config.toml
vocab_size = 23769
hidden_act = "swiglu"
norm_eps = 1e-05
qk_norm = false
tie_word_embeddings = false
init_std_up = 0.0214
init_std_down = 0.00456
beta2 = 0.95
lr_head = 0.033
schedule = "wsd"
doc_mask = true
train_tokens = 630100000
MLP neurons of a small language model. Each row is named by its layer, matrix (gate and up: input weights; down: output weights) and neuron, and shows model dimensions 480-543. Each number is 128 + 32 x the weight over its row's rms, rounded and kept within 0 to 255. A neuron's up and down rows have the sign that makes its largest values positive.
After each neuron's rows, "fires on" lists the tokens most often at its 100 highest values on Wikipedia text that the model never trained on.

L2.gate1202 [112 134 150 108 179 110 129 177  63 150 132  93  77 158 105 136  80 110 136 109  87 102  98 159  97  72 107 120  72  67 149 148 125 153 159  96 162 153  88  51 144  95 154 126 164 180 187 117  85 130 101 151  96 123 115 190 125 125  62 144 142  62  96 123]
L2.up1202 [119  89 163 122 146 163 166 135  74 184 135 111 124 185  70 159  55 147 138 120  77 125 104 101 126  61 130 174  95  76 126  95  99 154 151 109 138 114 133 123 120 181 129  76 190 171 114 101 157  94 143 154 165  71 113 132 143 132 118 157 126 127 121  86]
L2.down1202 [109  84 165 101 138 115 113 141 152 120 130 135 134 134  99 180 162  68 176 162  91 181 105 135 166  91 124 137  86 149  99 126 157 150  95 141 106 122 108 201 161 153 115 119 136 101 159 118 185 117 149 118 138 178 154 169 118  70 154 130  88 124 157 141]
fires on: " | ", " John", " Alexander", "2", " Thomas", " Martin"

L2.gate782 [153 128 166 113  94 137 136 128 164  96 172 151 136 103 100  96 170 146  92 174 140 153  86 151  93 162 100 174 114  73 173 165 140 119 108 103 129 104  97 112 109 117 136 136  97 136 127 145  93  99  61 152  86  80 105 129 144 110 146 121 164 123 148 154]
L2.up782 [169 143 113 135 162 114  96 189 115 114 103 108 133 162 144  90 126  76 131 174 129 152 148 213 121 127 104 130 126 107 138 128 139 130 136 128  78  71 174 155  94 153 134 125 160 100 107 105 119 119  87 107  93  88  99  95 158 201 174 112 132 118  69 144]
L2.down782 [147 123 140 104  99 144 124 102  94 112 145 131 165 114 128 126 136 147 111 120 175 118 172 106 106 163 112 178 160 131 221 128 122 114 100 146 115  92 155  71 187 106 137 114  84 137 113 170 135 139 140 122  54 154 174  97 132 133 129 131 128 183 150 115]
fires on: ").", ".", "oin", " Field"

L2.gate1483 [108 186 151 192 127 142  62 103 160 156 123 141 104 152 181 104 139  50  97  94 109 146 191 110  45 110  87 101 112  88 142 158 152 144 136 127  68  95 153 147 171  87  61  84 106  98 136 133 136 125 123 138 174 195 150 133 157 120 126  96  92 142 174 159]
L2.up1483 [109 146  96  76 194 124  97 128  64 167 135 145 153 160 113 132  90 109 122 181 103 130 139 111  91 149 106 199 205 131 112 123  75 120 191 117 127 108  98 166 145  73 118 150 127  85 113 180  91 116 133 119 138 116 138 151  85  84 102 124 149 125  76 139]
L2.down1483 [170 198 166 130 146 112 110 158 155  65 141 102 148 134 122 142 105  99 150 155 106 178 120 135 114  96  83 163 138 213 228 181 163  61  96 146  75 111 158 136  94  96 139  62 111 142 120 104 108 123 149  68 127  65 140 157  89 139 195 176 164 118  99 123]
fires on: "–", "-", " "

L2.gate1634 [122  96  70 110 138 137 114 126 115 137 137 126 150 145 136 135 109  74 133  79  98 127 120 100 196 116 132 144 125 114 133 127  29 145 150  74 171 149  99 109 120 147 119  59 110 147 128 190 149 159 153 165  93  88  97 222  67 120 145 148  43 138 159  82]
L2.up1634 [ 74  95 160  63 142 147 139 137 156 183 145 108 123 128 136 111 161 110 144 104 118 130  56 155 177 121 128 181 136  95 147 171 131 160 154 167 145 149  85 151 113 100 114  76 133 138 177 153 126 132 119 125 168 110 130 164 138 149 136 111 102 155 129 126]
L2.down1634 [123 115 144 125 113 121 149  85 123 170  54 105 143  66 150 129 150 130 122 131  87 104 160 106 144 131 122 155 127  87 119 107  61 140 128  99 133 134  95 135 137 139 160 116 149  77 152 121 161 161 102  96  68 119 114 180  89  97 222  96  83 120 145 110]
fires on: " | ", "; ", "in", "2", "th", " inter"

L2.gate789 [102 127 130 128 186 157 111 155 143 119 150 130  63 132 127 140 101 128 139 125 183 111 107 123 176 132 109  99 151 153 108 185  61 124  64 148 103 101 204 141 128 108  83 136 223 102 133  95 182 156 149 134  82 127  74 123  97 149 135 119 135 104 159 121]
L2.up789 [138 129 173  48 175 107 179 155 146 111 136 133 150 145  88 129  98 135 142 159  86 141 170 102 134  99 135  89 134 166 140 135  90 154 131 128 113 150 146  89 101 116  98 156 216 149 133 158 143 129 206 100 133  64  96 148 145 119 108 102 142 108 167 134]
L2.down789 [131  89 165 100 172 172 131  84 108 187 119 189 155  83 136 165 110 134 115 149  63 152  94 123 141 153  24 127 109 113 181 166 122 155  74 162 135 185  87  85 140 156 125 125 159 143 137 219 108 133 184 129 153 127  88 103 102 150  79 122 121 167 134 112]
fires on: " Suz", "as", " As", " Az", "As"

L7.gate300 [181 142 111 112 179 112 124  99 140  67 103 169  94 144 116  37 131 160 137 125  82  77 109  80 105 117 123 144 142 124 111 144 131  96  95 128 124 126 131 100 196 156 166 183 142  81 172  96  52 139 131  83 122 140 160 140 169 132 117 140 142 174 146  79]
L7.up300 [ 92 133  66 177 114 111  92 124 119 116 143 151 156 148 208  87 129 182 179 127  94 130  83  89 107 146 154 147 133 141 127 105 105 139 172  92 147 128 109  92 133 154  85  96 107 103 123 122  71 147 142 124 114 146  98 180 117  95 130 173 133 161 119 153]
L7.down300 [ 98 142 171 134 145  94 137 126 115 171 119 167 107  78 145 106 168 123  96 104 139 109 134 161 155 116 192 103 131 154 206 153 124 109 115 181 146 121 120 103 106 131 123  82  76 142 142  98  83 156 142 107 152 126 104 148 165 134 161  94 127 134 140 174]
fires on: " |", "-", "–", " | "

L2.gate1559 [190 155  70  77 184  64 114 156 156 169  86 149 157  96 158  45 125 122 132 136 107 141 156 145 119  74 133 180 112 131 171 164  88 115 130 126 109 116 118 199 154 120 111 127  91 143 175 117 153 116 160 171 159 120 100  87 176  97 133 100 132 144 122 148]
L2.up1559 [133 163  78 125 130 179 186 144 198  85 144 182 170 157 131  92 198 131 144 171 153 105 149 163 174 113 130 120 152 163 135 133 104 160  93 115 106 119 171 105 166 129 139 148 161 119  80 109 102 115 153 168 175 152 160  88 120 132  79  89 167 113 136  84]
L2.down1559 [169 141 109 108 111 184 132 177 140  97 116  90 205 158 102  85 154 116 104 142 146 143 164 206  98  79 103 170 109 128 199 153 131 128  86 112 138 114 150  89  77 157 196 151 118 111  65 104 249  94 134 102 138  92 127 101  94 107 132 114 162 125 126 116]
fires on: "–", " to ", "-"

L6.gate578 [127 143 167  86 155 113 136 180  99 141 137  68 112 131 169 154 137 168 116 131 224  75 171 133 122 150 196 117 139 158 127 112 137 189 104  45  86 160 112  88 154 127  81 148  87  81 146 183  93 154 170 152 220 117 177 101  76 131 129  96 121 153 154  88]
L6.up578 [142 135 125 119 159 133 130 197 135 124  97 120 182 166 108 186 152 176  76 134 135 131 133 196 104  52 182  69 132 120 157 106 100 151  84 174 203 153 141 113 114  94  89 112  94 105 177 166 122 169 145 116 172  77 132  72 157 104 148 122 170 113 158 153]
L6.down578 [100 167 106 118 156 180  98 142 138 138 105 107 116  91 123 100 125 162 101 142 153  86 131 163 114 161 111 114 114 165  91 138 114 164 101 161 170 136 134 166 127 113 177 216 132 161 148 101 127 137 137 127 111 155 141 128  99 116  96 163  96 117 152 124]
fires on: "az", "\n", " World", "| ", "ow", " res"

L2.gate805 [129 160 151 159  49 138  88 112 132  92  92 100 128 158 133 144  54 104 155 119 108 169  71 120 180 130 178 111 121 149  84 162 127 100 139 160 128 142 112 135 152 130  75 114 177 152 143  76 162 105 121 108  67 160 135 173 155 170 118 125  92  98  92 126]
L2.up805 [105 176 143 142 171  82 141 122 175 144  94 106 171 120 100 161 177  93 190 113 100  70 197 168 131 146 142 128 127 110 153 111 111 142  67 138 141 127 154 150 106  73 134 130 180 116 112  96 190 171 105 119 114 197 172 125 125 137 113 140 143 105 148 136]
L2.down805 [132 140 137 178 133 147 100 125 159 102  93  91 167 117 139 128 172  77 100 151 164 156 168  99  77 179 130 125 128 123  24 122  58 142 168 111 101 123  98 112 123 126 114 195 148 112 144  88  79 161 181 106 116 115 200 136 124 137 121 121 121 138  94 139]
fires on: "od", " Ham", " God", "ist", "um", " Home"

L2.gate414 [153  94 136 144 134 117 114  94  95 111 125 123 146 114  79 115 137 145 107 150 166 102 107 137 109 152  86 182 126  97  97 152 147 150  93 116 159 182  47  93 138 125 124 154  64 121 157 101 129 116 133 143  30 120 174 179 159 134 128 165 167 104 106 161]
L2.up414 [ 95 165 148  97  90 175 107 202 142 150 115 114 125 148 114 132 200 147 109 169 145 155  76 134  84 198 172 141 127 137 133 126 130  71 164 103 100  85 131 133 170 112 140 105 148 136 140  79 150 123 137 154 102 156 134 111 122 180 163  93 161 132 106 200]
L2.down414 [108 117 127  83 114  86 101  69  99 122 156 119 173 145 182 110 135 185  83 123 178 120 158 167 129 129 165 132  54 114 160 141 118 121 138 143 152 148  82 140  91 148  87 167  97 154 121  93 162 137 190 197 151 131 152 207  77 168 160 123  93 125 113 141]
fires on: "–", " hold |  | Swing", " second", " of", " further", " for the second"

L7.gate1676 [102 116 118 108 110 161 140 123 124 149 142 180 150 124 130  86  57 135 112 130 141  88 102 118 142 203 117 132 142 166 101 130 174 137 140 140 151 123 137 119 143 156 174  87 105 131 120 192  96 119 115 103 181  65 143  93 149 144 170  95 174 125 141 137]
L7.up1676 [124 128 147 158 133 109 118 147 107 124 103 121  75 215 125 107 137 203 140  99 124 119  86 114  95  99  98 127 132 104 179 114 113 106 134 113 147 149 128 144  66  98  93 109  68 147  93  94 142 193 122  99 127 107 110 141 126 158 137 145 133 198 140 146]
L7.down1676 [142 160 116  81 139 166 185  60 132 140  89 112  93 134  98 118 136  67  90 125 149  96 179 154 156 187 149 133 159 145 112 136 155 124  64 143 150  98 127 189 153 138 142 117  55 127 160 115  90 143 200 170 162 102 211 115 159 109 149 100 170 118 181 130]
fires on: "2", "\n", " | ", "–", "| "

L2.gate1050 [169 126 150 142 148 130  77 129 171 119 159 140 131  99 135 138 102 145 176 172 125 181 140 117 161 163 139 114 152 173 116 153 127 128 152 134  76 156 152 145 134 112 118  83  99 101  92 155  48 169 128  69  85  79 127 104  96 167 114 111 156 147 179 101]
L2.up1050 [150 123 130 135 213 193 152 143 120 154 102  63 122 168 134 136 129 131 141 167  72 126 102 107 151 138 173 203 133 135  92 102 138 110 178 138 139 127 133 161 178 145 175 154  89  94 105 150 133  92 113 159 153 142 131 109 118 104 132 120  84 121 128 110]
L2.down1050 [154 127 161 126 108  98 176 169 156 126  54 146 137 103 105 126 146 131 130 126 129 128 155 145 117 136 136  99 117  93  79 220 129 112 110 153 120 146 132 139 110  59 106  93 116 122 115 122 114 112 115 139  84 160 150 109 126 125 154 181 106 150 129 129]
fires on: "-", "–", "In "

L2.gate1602 [152 113 187 107 108  41 161 125  80  76 148 110 142 146 109 118 131 168  99  89 138 126  94  94 128  90 123 144 146 153 152 166 133  78  70 165 117 163 104  61 121 119  99  92 136 107 121 174 176 147 105 170 170 154 115 125 178 184 118 143  60  80 149 123]
L2.up1602 [204  59 133 117  98 131 129  98 136 101 149  92 124 117  96  61 109 139 107 119 152 133 191 164 141 155 135  95 101 106 150 160 131 130 133 160 108 110 159 153 159 113 136 139 135  88 130 107 153 124 120 148  96 104 131 105 111 115  86 108 130  92 131  56]
L2.down1602 [146 110 137 145 119 152 143 191  79 127  97  87 134 184  84 120 130 194  92 100 131  97  92 187 140 154 151 113 176  83 255  92 143 116 108 120 116 107 107 130 146 142 129 112 101 169 173 121 102 166 110 129 151 104 133 131 159 138 126 138 154 100 108 116]
fires on: "–", " m", "ing", " (", ": ", "-"

L6.gate643 [129 159 153  77 206 135 145  87 158  82 100  62 130 105 174 134 163 220 102 140 143  92 144  98  98 135 189   1  97 133 130 174 132  94  70 129 180 142  95  99  97  96 153 161 115  99 120 150 101 145 105 200 144  83  86 140 164 207 159 150 144  82 136 147]
L6.up643 [152 147  72 133 148 104 152 112 175 159 161 127  80 169 105 112 131 108 177 139 101 112 127  41 120 110  58 147 126 151 124  98  80 160 164 149 126 133 151 155 111 101  76 165 135 127 105 138 171  85 108 115 115 116  86 154 111  86  92 109 162 119 139 114]
L6.down643 [ 82 170 104 191  79 111 128 182 112 149 104 135 122 148  91 203 131  77 144 100 179 113 169 135 170 169 145 136 130 145 142  98 148 131 114 182 174 164 132 142 152 130 194 158  89 102 129  93 106 133 100 114 150 123 139  56 164 144 154 116 148 179  74 107]
fires on: " (", "===", "ed", "y", " of N", "ing"

L2.gate499 [205 139 128 114 135 128  91 149 152 185 140 159 145 101 176  50 139 127 101 110 152 132 120 173 120 142 133 180  95 126 147 118 198 135 134 114 138 133 131 107 127 134  82 160 118 105  84 130  66 129 150 143  94 102 144 163 103 139 117  99 167 119 125 111]
L2.up499 [115 207 107 117 155  94 119 232 127 143 111 139 155  73 152 112 169  75 155 116 166 116  66 139  90 117 191 180 153 101 118 154 117 177 183  79  94 152 128 145 120 118 152 138 149 102  86 129 161 101 113 171 180 160 127 162  72 110  85 144 104 129 120 152]
L2.down499 [150 123 121 124 147 126 108 125 107 120 120 157 141 136  90 174 110 118 126 125 210 133 149 163 128 135 148 129  94  95 255 202 136 149  51 126 153 120 117 149 119  71 123 111 134 138 101 119  89 149  90 104 112  42 145 118 125 125 157  74 134 185  95 134]
fires on: "–", "2", "-"